config.toml
n_layer = 12
vocab_size = 817
positions = "rope"
MLP neurons of a small language model. Each row is named by its layer, matrix (up: input weights) and neuron, and shows model dimensions 0-95. Each number is 128 + 24 x the weight over its row's rms, rounded and kept within 0 to 255. Numbers have three digits each.
After each neuron's rows, "fires on" lists the tokens most often at its 100 highest values on Wikipedia text that the model never trained on. A number after a token or word is its count.

L4.up248:083127182128177121133148146131162173131134123147164114104140090112089166108106098082125132087123130135157162150097125092139118117144113129127117094152129125103103165123127141124151130154073142121147130107105119123054151079143137120150184146114111152123154137071139088136126104135148113107
fires on: " Col" 29, " Pr" 28, "r" 14, " Gr" 9, "chool" 7, " Ar" 6

L2.up20:133167131101141157153115115137122091086160160122129140141173079136127124127164142097099128131176126168159128160152124142142113120103114116140109145131089121131117103150149159148101146127139169142157115133162116119053107093136146155148142129119091162099120077140152164086125147148145132162
fires on: " s" 29, " re" 27, "s" 12, " to" 8, "ir" 7, " a" 5

L4.up1197:098126113118131142136102127149114176075119075079109105138121156134115131123122117125133124136154139138153128139119129127119105121128130140139136144166131170086125178121158093090134152129139225143104131132130122113139108079150080157133162137088129136103149133091100139108087142148135112136
fires on: "r" 32, " of" 26, "n" 15, "ur" 9, "gr" 4

L7.up1356:179094148081124133134142129139117120149153132108129124131088112115110182136155118102116135127112138164124101167137120128129097146138107168120136107118118099093134155140201120162151120131155176147125139163106118106095151165135121062143115136044123138141121169135114087134105158126105137112
fires on: "m" 25, " comm" 15, "ess" 12, "act" 10, "t" 8, "\n" 6

L4.up168:147127102145130132114094120100148140147111152128105142110146120114097137119108177100090118136112129147125140154087161144162095142130176145107142085142122146148155135111161181150158156125126128149131162138164115126109108121115097102118153109089148139124134178169112132112087126171100123184
fires on: "e" 38, "u" 21, "c" 14, "b" 9

L7.up284:172063174146125158143117138142092129114130167145132150090145115119140155141166121156125116137128112166099212106134144135160199146173162121139153078120107139131154148112152123135108128158141135150093118147098133128094138137131089142161142136145086107143159143119163104107090089108128170134
fires on: " United" 33, " of" 18, " En" 6, "in" 5, "y" 5

L3.up165:131148142134128129143157096112144149120111169121122102137139105158124153180137138116130113148120172151167079136103129135084151149159157098093164119171169120126104112146150110119089146131139117110093139099162147089116078124125152133150137154074069128114173129159121146186085088078147120121
fires on: "it" 50, "rit" 27, "at" 16, "ct" 4

L7.up439:132125152112136122134138134129093106150120153140114154090103108114117132121160124100126134174132119131116166145119119191144087149094172182067151105140114149095143145081150111137137147120143117143118068143146122133106129128127089136149135128158099107163146171156128117086104164113139137103
fires on: "ri" 23, "m" 17, "ut" 17, "im" 12, "f" 7, "ime" 5

L7.up892:143143161130155147169147121121117148131151142094174148111156115139105133160126116108086191146099118128109155168128122147147097114128131145106132121141125139144142133127170132147166092163127096142128131152132157103112155184140123086135103099107116145119146135141114101096119108085096132171
fires on: "m" 27, " has" 18, " comm" 16, "f" 12, "fer" 7, " off" 5

L4.up1232:138133096091122120125115105150118173092086123109165151124155092113117161139115149099105129135112088145114114141123129139135094129157093130128137110140146123127129127130189130152085147137126125136120102127181145122110145134141124148150174112050084115105134131115131119165128111099103125136
fires on: "it" 31, "rit" 21, "at" 12, "ct" 12, " =" 5, " the" 4

L3.up397:125131141115086135135152127151096101115145119119104138150126159132129129149128171060195128109132148178124136145177130134152122112161138107122137176126119113127124078119135145176112113148127125132102133093130214118178088121111141154159117158122093165132120112151134127182121159111160144124
fires on: "ik" 29, "al" 21, "l" 17, "x" 11, "k" 7, "ong" 7

L7.up948:147086102088112144127130137163098118092134144092115099119082068119170139133137174092117111101089157138161153125157109123112137130148134181095136119143109156166126136101167135174090120142123109155120121123093143125125101126173123088149128145189103192117156091111138096142139144118140152152
fires on: "–" 21, "al" 9, "y" 9, "ou" 9, "ation" 6

L7.up104:130145148128111123151080142091137133141123134088171132128080123117134158194140128119129097131122126128140072164125131169130160134140115145092128138147158114096111136105139158116111119163142102134117155138103137104105112136133122100133159097109111119124122153087168143099108084128077141090
fires on: ")" 39, " R" 7, " G" 7, " in" 6, "ect" 5, " |" 5

L4.up907:128137140102089141145108134086109141106106148114136129116137163083092113154124104147108095120097167088115113123127117093134147127120133128126117145158142105105121126135156142101112160172075149143081166142099165119162115125099113171175174152094104144119154111130143108144118119125167107139
fires on: " |" 52, "r" 18, "ant" 8, "l" 5, ";" 4, "ang" 4

L4.up670:137144131126092134147135124116117190125170164118168136141150121159133109138095126118151153187111108144125170145140093120154164105172095158139094111172080101129117126146137145129120121126139156128158159088136126111090109152167120099159082104096112153151104126146121133139125142154136150141
fires on: "t" 29, "a" 15, "an" 12, "ig" 12, "e" 7, "z" 6

L4.up1042:136160128102109129143071152113080099114135153112105132112173155104101108136130107131179092179117123129171146143141125129155118112150150179145120139118111181138168094153169126133127099158066139163085121104132155075088152103123134086174151165158115158110136126120124126146114130123151133136
fires on: "e" 19, "u" 16, " of" 12, "k" 11, "age" 6, "ok" 5

L4.up893:135123161090118128142168146138152150091103150155172096128148092182108129127110093110096135133103114140150123185123142169138121146115120132110136112121121107122129091106136112099119104104155141133130157106108139126129094159082090123132119114105074142113138106089113086139075161103157113102
fires on: " |" 49, "n" 16, " Ch" 11, " ch" 8, "h" 6, "e" 4

L2.up600:131153139131082132128131113187128102135151107151109113157156130145159130122137095133122124116127150119088158131137178159095155104135115107150125131129106148107138126174143143130087083112135143138176183155119133104126113122118137100114138126087091133136079099152162117118088096112150101116
fires on: "t" 27, "ated" 21, "c" 12, "x" 11, " in" 11

L3.up733:095100119125157147134120132138139110122080111133099145083123154115112137127152142081122129122132137115183118118049102143119152131121149105126136131167171167107106101112141171147138109118133150109154134116102123120159137148143106179123133131067130116125127127164152147126132066094097154106
fires on: "ist" 35, "ation" 12, "op" 8, "l" 8, "o" 6, "or" 5

L2.up105:138118100070139151144110113139055159077124119127167151142124136117091151120123132144120085160133108125144143151086145179143103147132141118121118104121103101132118103155114121117115107161142147160156149138161145091107129101130110086129129154116112134091122118124110142126115098105119163129
fires on: " |" 45, " a" 14, "ad" 8, "ed" 8

L7.up1212:126110135148151144090113118156147121105100138106148100138124098095098103105159139101089164092105106129194113123157157123147093141174100171083153114130098159142129110129139114129115176100123133146129102124154133110118084113161083130158125115133098161095115160112176107132091125123159149113
fires on: "e" 42, "u" 18, "2" 12, "c" 11, "al" 6, "ran" 5

L2.up297:086138148102122126157112156096098094127127146102136105157124110164100135146131111119081126094124096148152180170103139131102114138137141105131157108114105140120145164111131079122106163133115161136119127169087132116188137140117087120163160138097159120116154090111143142157130122104122132093
fires on: "ent" 77, "s" 15

L4.up19:130109116137102133190090162098120133138121115123117115168163131103169140103104104154138149175144133153135134173094140161158138090117157182130105122147118165124106133138115112098183138146142142136133118114142105107139167119120144161188132186127154132117096099070170160110109134108123122114
fires on: "ec" 68, "s" 16, "n" 6

L3.up510:120079137159157147134068136109134147131103100150116107112135164125094100138148118126142117116108092150133099138112134130139100139129130138144151135144131133109115108123101151125139107164105158144152126167073136127124161157132111145119099116138133134144120123143117160122116104143125105138
fires on: "ist" 27, "l" 19, "ian" 11, "ov" 11, "or" 10, "ss" 5

L4.up848:143112133126168136159128171130169133116102113103100124144153137139135132072132140110150102124120137136146171147161159098159127128160147171139171133149149151140121120152185139161089130139065115157118137148145132130108152082150106131120159153139136149137089098140102087131141094162161102111
fires on: "00" 22, "9" 10, "01" 9, "0" 8, "3" 8, "8" 7

L3.up39:147111129120119136123115112155142141114134167147108144103096140155108145074081103075086108098130100139104139135127134190143107098177102102076113103137139172081135147104131099169127157103111143137103134136123124097141098128160138121134159129088125155116134121101126143121084093132155140155
fires on: "is" 40, " dis" 31, "al" 14, " rec" 7, " U" 4

L4.up389:153127093084094160161109130131137140149115131141122121127134091071107154144115108111120154114124154124145162105142141134098144119158125138095153120165122161136109154134170106098119108156101104132091122105124152101092142089153192180112138087117140122143148078176157112154147135119151121149
fires on: "g" 18, "00" 14, "ur" 14, "er" 12, "id" 8, "ad" 7

L2.up679:094117121146124133120136165114130112122148164108171138096158141140135139126140108118125123139130147145117152123154167144148166108136142135124152156159098126135155079132139138075099103140077143116088126108140148108107112144152106131127167156123164122151132099103125106142103051139128180148
fires on: " C" 94, "out" 5

L7.up659:160148117111143123122130153066128115115144129147165094090144108111131172144141111146135121103091130130124176134165144148111164125082095147093123111150087120124118107123148114114120124164151157142182137108119127093135173143130127103138120157133124147104114109143118101110105126112178124131
fires on: "and" 31, " K" 19, " St" 13, " F" 12, "oy" 9

L7.up576:094140141105137127130108132071129124132119187133143118149164083121151112169148094137130159100124091125135130150099139156165135155120106098084126094152128177132157136139130117112124114145128149111103112110111148103106140121132087095160141097101108111100092141084139132111101111129065145122
fires on: ")" 39, "ing" 18, " ==" 12, "==" 10, "s" 9, " |" 4

L2.up835:102165125136119139106132122134166131091127174149116131107146138125141136098108094140139161123119112181136143133146121126120110164127088150114109129137116130118148157117150110156148130105142113153154115170141154105130116104132180163143119113107124130127114143125153110178104115065083129156
fires on: ":" 58, "un" 16, ";" 10, " year" 5, " |" 4

L7.up673:137125114113143128070162136108107135109124124128131115120130144065132118122129138131172140158153094134097141113087176111111157132162098142104071121141114099144178187126137089144136138131176195142143092157141121081128105103157114126148112108161165138157124124120169123143128162126126125135
fires on: ":" 28, ")" 19, "e" 10, " " 7, "ra" 5, "." 4

L7.up40:119171135113132125165116118118157125149096138127121090167135145129097161152159128087071161123090074153120121166160177161133114112135130141118134108150105125151139128097175115107099131113109124128126154104124131131116100134169119161134141098115126112157132129131098081166108167150168112129
fires on: " Ch" 41, "8" 9, "en" 8, "h" 7, "ur" 7

L3.up1300:143172143108105148166104146113114071100127143113169129136157144118072116131132117092114131131154157157135139140128145109128106134130095113145149100126150141127096155142190106125120131181130159136144142096096127114160152142119138148112143130104109118121164139102155126155116127113135127139
fires on: "'" 51, "ent" 15, "i" 12, "d" 5

L2.up532:108097119145147122141096097140121121098162117151174090151152134089130138129138143157085146153104093123138151124146151113085113108144102172144116105129169116102101167093160096161136091092100089136125163127145153150159156128177131138131119113111143132152148115168100096131094146097148112160
fires on: "o" 22, "t" 15, "at" 11, "er" 10, "he" 9, "ch" 9

L4.up824:166147166124100135173150158118133143140142152127142112158186132084127142137099116148131128148167170106142204154135164108122141112150136178172130088122129118099138148149123108166124138165116134145074131116124114155113098123149142163156122143121137145151086087125165140114147088140163122146
fires on: "s" 23, "r" 11, "ard" 10, " (" 9, " Pr" 7, "p" 7

L7.up424:117112098141112140090154177102100096147092167077139148105145119096171127100130087124124162150060102164148089134152123113127133136105147142145149134148126154133123177110147133128107127136075143146131118131135150098125158134148136129155155111146121163131132132131173107157132114138140138136
fires on: "-" 49, ":" 14, "f" 13, "–" 7, "ep" 7, "." 4

L7.up59:184119111130149115145104101154111123091102102127136129174156139159120130127134141123108123123119165121167139127136162158162123102123099129137144123125117122090133166104099194149150102121109164143147153158107160131154139076147117119150126119131149135111160128109131091152145098149147143125
fires on: " pro" 24, "ro" 17, " Pro" 11, " " 10, "}" 8

L4.up440:125123171151109140141093109145118151127102147118182169176147073154133181144123132138083133125123123165123145146168136142125087181165156148133158116125126138143115111086135141127114132110159117177107127152166133112112130169119110137158146099092071171110138123137144117130110106120131123151
fires on: "ong" 28, "5" 17, "4" 14, "ay" 6, "7" 6

L2.up168:135116131146113139139082147128121084122108124114100117103130122118110166143131105132116133119102160135166102113119138085078167147132079178102154118131106165124164128104152122138119126075152142176155148120117101116099150097142162137130150121118133146155162121131126129133123173126152141096
fires on: " " 26, "T" 18, "A" 14, "et" 10, "O" 7, "ff" 5

L3.up822:150091145140182190163102175114131097143130110103146116130122144132110129176146147123114079127100081112161138136101190140164091126133103107102128130150145110122144119160154178132121164123091148139130165103116144122192157117120128134129123136121129137131171151105119123147127132135129158135
fires on: " |" 97

L4.up1106:123074188096130134114132109121134144051104107085166100152159121129123136100135127113117119117117121125126101124117118096118124153116113148121130129133088128106146143075134092094089130118155184140123145134128151143119130123134147144136161094078136168151108094120130110103102152151183133116
fires on: "ur" 62, "ed" 7, "n" 7, "w" 5

L4.up7:104161112127064163124109150125124126134101099084151094124115110091147138126142126124105116151122123199105153120118134141114118109146086143104151102137082111129118144107159122142100088138124104123087129153126056103116115064117090157142123125124116135146106134161161140129080113101112140152
fires on: "{" 31, "-" 16, " that" 11, "at" 6, " |" 5, "rib" 5

L2.up628:132169134139155179115125124130149180147083155139159103153121100094156109135118140116127131159111099160146158129148178099090117107164120147148141135126148147121133108156149142163173153116193161169136115130156136111163129054109146133127135125062135135171129139122125145150125142077121156096
fires on: " " 76, "|" 7, "u" 5

L4.up674:092142166145122112158125183120128115125074103122102167157154110078156116132101095110139150132152115157131111147169124121148103103132117130155121138169135176069085180139146131130141129128133155146125109131108109109117096135120187134166165168086102154141152103126141105101130160138177092159
fires on: "ec" 72, "il" 17, "ical" 5

L2.up1377:113109122118143142141126130128121124129160118128095129140185093090140143139126111151100124142134155106145117132123141164076122112120072110120127100138090121088145105136134166185122102109157125143119178136164159112114128119149101149171130148138084157143121108089128090118093125143123105084
fires on: "c" 42, "A" 34, "C" 10, "oy" 9

L2.up980:123134152115173174123139152134144118076102129135118149136144099152115097156101105091151103108123083144140174103147127107065129080125138154149161124130114140155165146108141178086117115145131150131139139096171118129105160140121117133147158147132155142117147127081106155167095106169123165163
fires on: " off" 29, "ff" 22, "P" 12, "p" 11, "eng" 7, "a" 6

L2.up1463:103095155094147149121120169133125155121167130111124122129154103152116179143115092136131099132110124124075182161130116142111107123087117108130069127137114107125134137123101153122120121165098174118113171146141082137102095099106104106170132157092115132112160132128147116117118130112120132134
fires on: " Pr" 38, " pr" 28, " Gr" 23, "r" 4

L7.up1184:148131152146091133121144109141108144114170187159119134128135111098133110153146108128160139113099121146169151138100139131184204157143135152126147089109135124147168138131121128138144139108161126161151149110149158140092099158149121112131137168137098122122110122168150116133148125157122153149
fires on: " in" 36, " In" 11, "in" 9, " |" 7, " of" 6, "In" 6

L2.up1439:104157134094089144128136121127140095113166114132111133133124167174154153144109152094124140124106127169155094154154110132134145082135162141129103115137106147111113073125095129169125106146126119131124171125139144105145124119121129093147116138091123136152119061113147119110119142113127118113
fires on: "m" 50, "ed" 11, "v" 7, "k" 6, "x" 6

L3.up767:154138113140158159186132153131162138156146128096127124124128133128122144111119076126203114146067140164148070143102140125093109111105114155127138102108163122154144182121133131131143127135129121152100102151191152097149117110121166169155146166085166131202121117155130123107118114105115141145
fires on: "er" 28, " n" 27, "$" 21, "+" 6, ":" 5

L2.up1356:060126125116151164137117093140138149106109133122110098105133145100134144172143133107165088101116114138166144143106133131105063153120148113140072086126144141130170129104126088142146083136142109139134119152130091135150084143144117096179121120116140132139126139119155120159119107119158105126
fires on: "ail" 34, "ov" 32, "at" 6, " work" 6, "inal" 5

L2.up641:103155103122159148112129107169128135089139094136156109097141158108207143171122144133112110129133086105121148152173128170124099134128085125105115096116135116125132144083125151142122101145138101124131158124120138099165143121156134132134141139119128118131124102110157097181098107110166101127
fires on: " work" 49, "he" 28, "ark" 7

L2.up59:087123119111151145187112168134126111123082140127132134149159148116147157116153127118136141082113117116135155140131148096155144093161167179163132126139191155120097102131153136136136115165124129141108088133126136136105147099109090143158134134146137136128113100129165065148149086106139124107
fires on: "1" 43, "8" 31, "9" 11, "7" 8

L7.up447:108118131115117156120136145066087128137132135113144140143136092100137132099133159142160149139114126147123076104116151153153135141150130134138165092139107133107144136120137134142121128115108178127147186166170095113116081117123113149154122130097091147143082164137167121127099123111104086154
fires on: "." 28, "v" 11, "8" 10, "," 9, "7" 8, "at" 7

L2.up649:091138125140108128149106133141076113102124139113148141119147120124127144132099111127120175124124085133142139114090138159105139133159094089101129102144138113156138122111123162079103091140135187120135136151113098122125143121156141101107139152100110155104168122091166120130126108136098138143
fires on: "way" 35, "ail" 14, "ou" 12, "ro" 7, " r" 7, "ar" 4

L7.up1124:161132103101088132116081085141111108085116147131103112110161121113100136132100121113109076118067136127136137116122108162160132133142096116140116101144106151142135133107139169157070087128128116131143154113121140093143079136144142077143131179168114174121090145095130088143123129138140151089
fires on: "al" 33, "x" 13, " T" 10, " t" 6, "ation" 5, "T" 4

L3.up1481:112087095128138139177071129126082159139142131132155147149217107114120116128082141132159140138126108111107136123112146156139152122126128149138098159144078143110113080094181136123094080136110128120120130127145123123099113097139160114123128126140155128117123126108118120115121120129184101140
fires on: "er" 51, "." 13, "S" 6, "N" 6, "°" 5, "C" 4

L2.up561:137142104164113124144117120160132151120166101142095144162152056117108158119117104125118109104094107122112133142118136170139142157179115167122155085166115124141116103161138178135107102118129118115158104137116167100116109130131102112118151148116116126120140151178156168116110123110157087082
fires on: "c" 21, "le" 21, "t" 14, "e" 10, "ig" 7

L2.up1233:116138088133085130149106129154092179121094153113109126145184079153135127131095120109107145138114134131134185137095138155132126153112130161119179099160146124139125081152128131127116142145129105109109156124123197142096098143124169154099148116094123118153182103142109118123100142111146180118
fires on: "ut" 20, "er" 11, "r" 11, "z" 11, "y" 11, "ur" 10

L2.up41:096083104137147136115125113121080158151153139111176094139134114110136110140109115138100146116135121137137121136125146115143124133186083124156093128127114123137130088126164152160088102114144133126140144156148139118068133165152138074156103111128133175178101140153144098124120107099105128129
fires on: " Re" 52, "\n" 14, "t" 14, " re" 6, "N" 4, "e" 4

L4.up1270:114088155120132114134126167095146160134170084081142123160169159117093161122134127162124131139139140101150115177137131161107119129135080130091098120125106127097116101114139163163117149120139113134116160140091113133107134095121098169164112130072147150106126116112093111134113125169144193123
fires on: "T" 33, "A" 15, "ear" 12, "C" 11, "l" 8

L7.up407:143081124139162148155171157102155082106110180114125124161136124117111145159136150147124125157105167132165185157141141105118125142119140142138171113148127133079117157136140135135108134128133139128144141152131107125139149139135129128142135073096118119157120141088133094139147118126095112105
fires on: "a" 35, "C" 29, "us" 7, "at" 5, "93" 4, "ort" 4

L2.up425:111154099098124152107097133168100132103095078076113099111138116148135136151138130099100117138132136111133099140153135158130122095148118110140154126152128146129153111160140131134109135168152167127120127136128111112104126135112136154121154148134124146106131123097158090160110104095104124119
fires on: "0" 28, "c" 22, " cl" 8, "00" 7, "000" 6, " C" 5

L7.up652:080154131143100133165096121094080107125104172125159127144120091114184140147128136104095132125113136138158130165142128152123127136160102158148138097135129091135150173081122095125126135125136097132114093146101141111159159136122109110130079133148128124156136144138146132138137149081153136169
fires on: ":" 33, "ly" 12, "ity" 8, "es" 7, "o" 4

L3.up338:090105096097117147148109123114137159151130123085110113129158088075177125156079134128116117161107143095119121137140147121110126118144115116090116098146114119088143095136144159117107118137094130147137151172133112123153144151119101090145100141123128155112174112114156125137118105132075118154
fires on: "B" 18, "C" 14, "and" 13, "N" 13, "port" 12

L4.up704:147131094099096130136084127133077184125082162132129157158161096136106141134136128100102143118112130115162126157112129196140111153120162138127116109147130156104139114106158141130069134125107166134170145131139082118110132114119178129131143095137136151149129150127130097100148144122116158142
fires on: "S" 25, "al" 17, "t" 8, "ens" 8, "s" 7, "." 7

L7.up593:098127131121143117129100129095129140135119144075138153139170085131086166139131112094091157109119090113176161134070109131103105122155093108160115107153126113142153152117153143114078103161135143134128094130105133126166120138138118105134128135123089123140107098095136061148101129153090101127
fires on: "way" 18, "port" 11, "==" 11, "ail" 9, " |" 8, "ir" 6

L3.up1532:151092167147122181125107127092076140117122145103136073121119127064133149170134137101139104131117153110157130132110147122169133133143104114147111163181114123135102143100134120131128171138141119134089140105117140145193139123120147155165157180083109121117129126111104104147118118144121128155
fires on: "-" 59, " |" 33, "\n\n" 5

L4.up1362:130131153157148134145082139126071115137083169165136139139161135169164131137101108130117132143143122167167074129138114150129131117139138103116089093158108163123151150126121161133146071159121190162114107123138139120059135153162122133147122132141140115136162132100123142170073114138127148161
fires on: "ember" 34, "il" 30, " Jan" 26, "ust" 9

L7.up1354:155141118185112134141071155125152098120107145143100161137147119077107152145130131142112108123116078122161112138113107135175105148164103116126170117166109127142125134130144135125128113138119146165103166078144146108166140160148106135142179102094135142122151172104130124111070136116111133123
fires on: "e" 27, "at" 26, "t" 19, "b" 10, "it" 6, "il" 6

L3.up1167:141130140124106144148096117118130112107125093158128096155130156180108105141157131093148093136113150128133142115160134115114123106134099195128182092148111141146148134117115146154119144117131154139146105160119133102166093096132161133158138122120136168080175101164184119144134150134149189138
fires on: " " 39, "ant" 22, "}" 10

L7.up689:149091155124129151177091128112075084124156116184135119145107127117106133126136121127151116077094129137127136116143142157160146118161101189117141127114139161191125154121127103146091146111145162165112124119097134125155149189125133089151144137131115136163102103125126101098124160113127135157
fires on: " st" 20, "st" 12, "d" 12, "t" 9, "he" 8, "wo" 7

L3.up1298:143112119103132152120128075173126124124101147128186103091092127121092136125087128102121092122153154139176110131152119111074108148129152159127114107168120157102129114069158184138121106110127133158126150124142145117129102137146080134148139140038128146130126110147145159156124133104140142140
fires on: "t" 20, "l" 19, "ro" 15, "el" 7, "m" 7, "an" 6

L3.up133:114142169124104137157095139128125124112102118132148095124128112133099129089119140154150098129123110115144140124080144143144172157134103126121164122146113163099126115117161138113096120115144137119136116076159143064119143137108118120113153146075087139139099130111134089142101115091143141135
fires on: "iz" 19, "z" 18, "is" 15, "ell" 14, "id" 14, "x" 9

L3.up1011:129118126124086166155157103133147116134113148142138095073121114148147148108128078096132163132077113171133119137147139100095143175107128109131143093133156154138160137117181125139135104127173151177132110126163155094120140098128147157153132127120172118171113173123187128129123140124130167108
fires on: " " 90, ":" 4

L7.up198:087127130149134139119099125103118094084156138143141184123084133104165084138082138143102169148094087123094152133118158130172152123160091145128132131138142154141129132110159145136102125192114162156105111093174109115104165102144093129129164144159111113130121137086137093133107152138121119155
fires on: "ul" 33, "e" 20, "ec" 14, " pr" 8, "ic" 5

L3.up533:100122148130163131116081114178130152125137128149095125109128129110117119194114088097115093157099092154147086133153138143092127107113099117124141146155139129100144157157123116128137103119124090130166127137148112113144139139098112183164137163124151143159122128083127109138104153163137165175
fires on: "ep" 34, " Sp" 23, "p" 21, "ip" 9, " sp" 8, "P" 4

L2.up723:087088138162107132134135104108072149114118151114103154134173125109119152140103166121120165173127118142121168125119151150146127112156144137156117127140088140120118144138148121116076109124097141135123152115158134136148116117145133098140134154111135115115146067053175143118116094125131136175
fires on: "N" 14, " on" 12, "W" 9, "C" 8, " f" 7

L2.up193:164109132121124125166093152134145149124051123177134147149151100162142176119094093104115165080146130132150132139124143122164138150163124163135128100153138143146088094138133154150107083111075155116107152170106136105100141157125140147165135151080103162097135139141159077093125132125120103121
fires on: "3" 29, "4" 14, "ld" 10, "1" 8, "7" 8

L4.up308:106123112171093123162105151100141129134147108118165108122149121112125142089124149134153147127145114081149125166133158130083088121142065153124166103103089105092143159106147155160128122162141113166128161090136097125111184110106101157150155087150110123139117156118148088174133166164094136100
fires on: "A" 65, "2" 9, "5" 7, "O" 6, "T" 5, "1" 4

L3.up535:126165126080132144154139173116113165154108126114106124143179126148141171131105123129169125164141139148113141138135160138135175135128127138130151063122138125121128156106163114103107153146122159138130155155165099133134127105119135126154154122114139120132135137122156057166126128140077106138
fires on: "7" 21, "6" 21, "8" 17, "V" 12, "9" 6, "S" 5

L4.up593:162157160134173129112090145142128106089132158132141167134157074091129112088133128146113151141096120113177151117132133145149127138130162172140142138135130142144144105113153177118117113193101122151128069109161126066133132138128092143126130137153134154132107145130146119146109135117123131105
fires on: "ric" 35, "is" 11, "u" 9, "ec" 9, "e" 8

L7.up332:158127123141128149154117145083124108106110139117117087130099156138078171137128117078143127159113119145142163127106129148135133154101133146071176148137134116105144129108106159127155143132159112155110100115096129099098107165151120111145148125122111117149144157177137133123089146116086151137
fires on: "ce" 31, "g" 23, "ri" 20, "ut" 9, "ip" 4

L4.up1130:130121073166100125127121123144111126093140179162112141111120143130118067132130121094127099090123114141150147140118146169178120110175089125111065158185135129140151129161112112122138134145141129145119131091140138127106101094164092106138198121114104158123152127135115143107097143116147179143
fires on: " U" 54, "n" 8, " |" 8, "ri" 7, "op" 6, "al" 5

L7.up1315:141099158136155132151064122128108122123124149120140088141159082109127102103109165085085119096152112152155134144099131110126115137148078119115115157165165111143082124143120106134137146125110103130097167109142122133147163129123131134125146155113085160110138103095142114151103082142118144138
fires on: " the" 26, " A" 16, " |" 13, " a" 11, " her" 6, "y" 4

L3.up1445:137098098115111122112122123105128128113087140123126088110159163101106106152089123111117130136118159125140159136142171105150126117176112140120111094180148119125127121107105124115152144127165155142133115119172135137124116143165081108146182152160159102140150110110169105168108145144082132159
fires on: "e" 48, ")," 35, ")" 13, "u" 4

L2.up271:135160121104171152111145101135144093144099096133135077110139118142136186158135137099166106081088103133150064156142151176110135115101129152123126101135123130085137137117136144108122132139178143169171125153127110112101136117135123109131137130105151117119114133146146123164101104131114089110
fires on: "ect" 27, "ction" 23, "es" 13, "he" 9, "ies" 8, "ment" 6

L7.up519:127108158136109137107137125119107132123130120118129125115085068148148108149196143079059119128134137138173135146148059128147167147085110103119152113148106095119140127147144131145147111170140154145156116124127098109146131131114139144158152112131102150128105143134121145129122154138122143179
fires on: " s" 23, "l" 17, " a" 11, " h" 9, "pr" 8

L3.up111:136076147109140156141116146120110105159145156086095119091094163098125118129150139147134120156052126138136112151115157182144130084137139110138127120154109085100093136099125147133122151135134169148107139126131080109167139137152161078149151122114127110110171136130138124175094135157111135175
fires on: "t" 88, " |" 8

L3.up753:110151125103102116153069139095113125119159181118140157123158130088109116146133131139146137117122077120133126162097176145119142162143126123126143093137132141117139103145162117102150129127129127148123137124176169133079077157091145129157180113127144151137162149134167126143089120097098171118
fires on: "id" 32, "th" 16, "ear" 14, "s" 10, "ed" 9, "ing" 6

L2.up124:110136099151189162105133132096133106153116133124123111124130111117116148148127136092140104159122087121148141132120115156175127125148133137136107148150089143108116104118144124111125110159098126134115160096136147122180142108158157144158110179116077171131133111098161139124122110147126118108
fires on: "-" 44, " |" 35, "ip" 9, "ra" 7, "C" 4

L2.up1001:098101084108134129129085125151076145125096097108116134136139104100149139133123111127152136166138144135129139108078116114136142131145117152112082120174178134173098152124125165101126128105170155135120125148149134117091153138120127133174157151133125149159126105126156125121118143143147103130
fires on: " (" 23, "and" 14, "s" 12, "7" 7, "1" 6, "6" 6

L3.up1367:117102106124163120120145156104144086153148112142137158152105153123132168126082127115166135105148192112134117125174107112092118101119153136135125179112154120096102100159102137206130115132147141119133139113154161104138138082113130161131086162144137148116121118120115114154156103101126122123
fires on: "al" 17, "ar" 14, "an" 12, "x" 12, "i" 7

L3.up136:150095111126141130113119110133117126103084145098116100110127162097154128096115156122073152117132128157163126131119109116129111133117115140097167110166143123103099121091139114150129151158103161126120135136118137116157080100171063151150166120090121162130145092117113128110113128108117149129
fires on: "ain" 51, "o" 15, "an" 12, "au" 11, "el" 8

L3.up191:137107178138117146176118107115137104139107096160094112121146132120129124160121124139148134127140134137135138136122133164161135131116107173121138147133122140119140136114196176160101095111111138142114138149162147114131101144126159099145108153058084116204143133151145031101115141065115114111
fires on: "os" 36, "m" 29, "z" 10, "id" 5, "el" 4, "ir" 4

L4.up828:146084125110116168117134125112158104122115193100136128111132123129112111132092145147111152123082104131191151130128153118162112108133152163152145074134155124108147174137140126120132097090112117140113130143138113079081142132134105131121111119124106180138135133099167116179090149105128144104
fires on: "I" 23, "a" 22, "ion" 11, "ue" 10, "at" 10, "hip" 7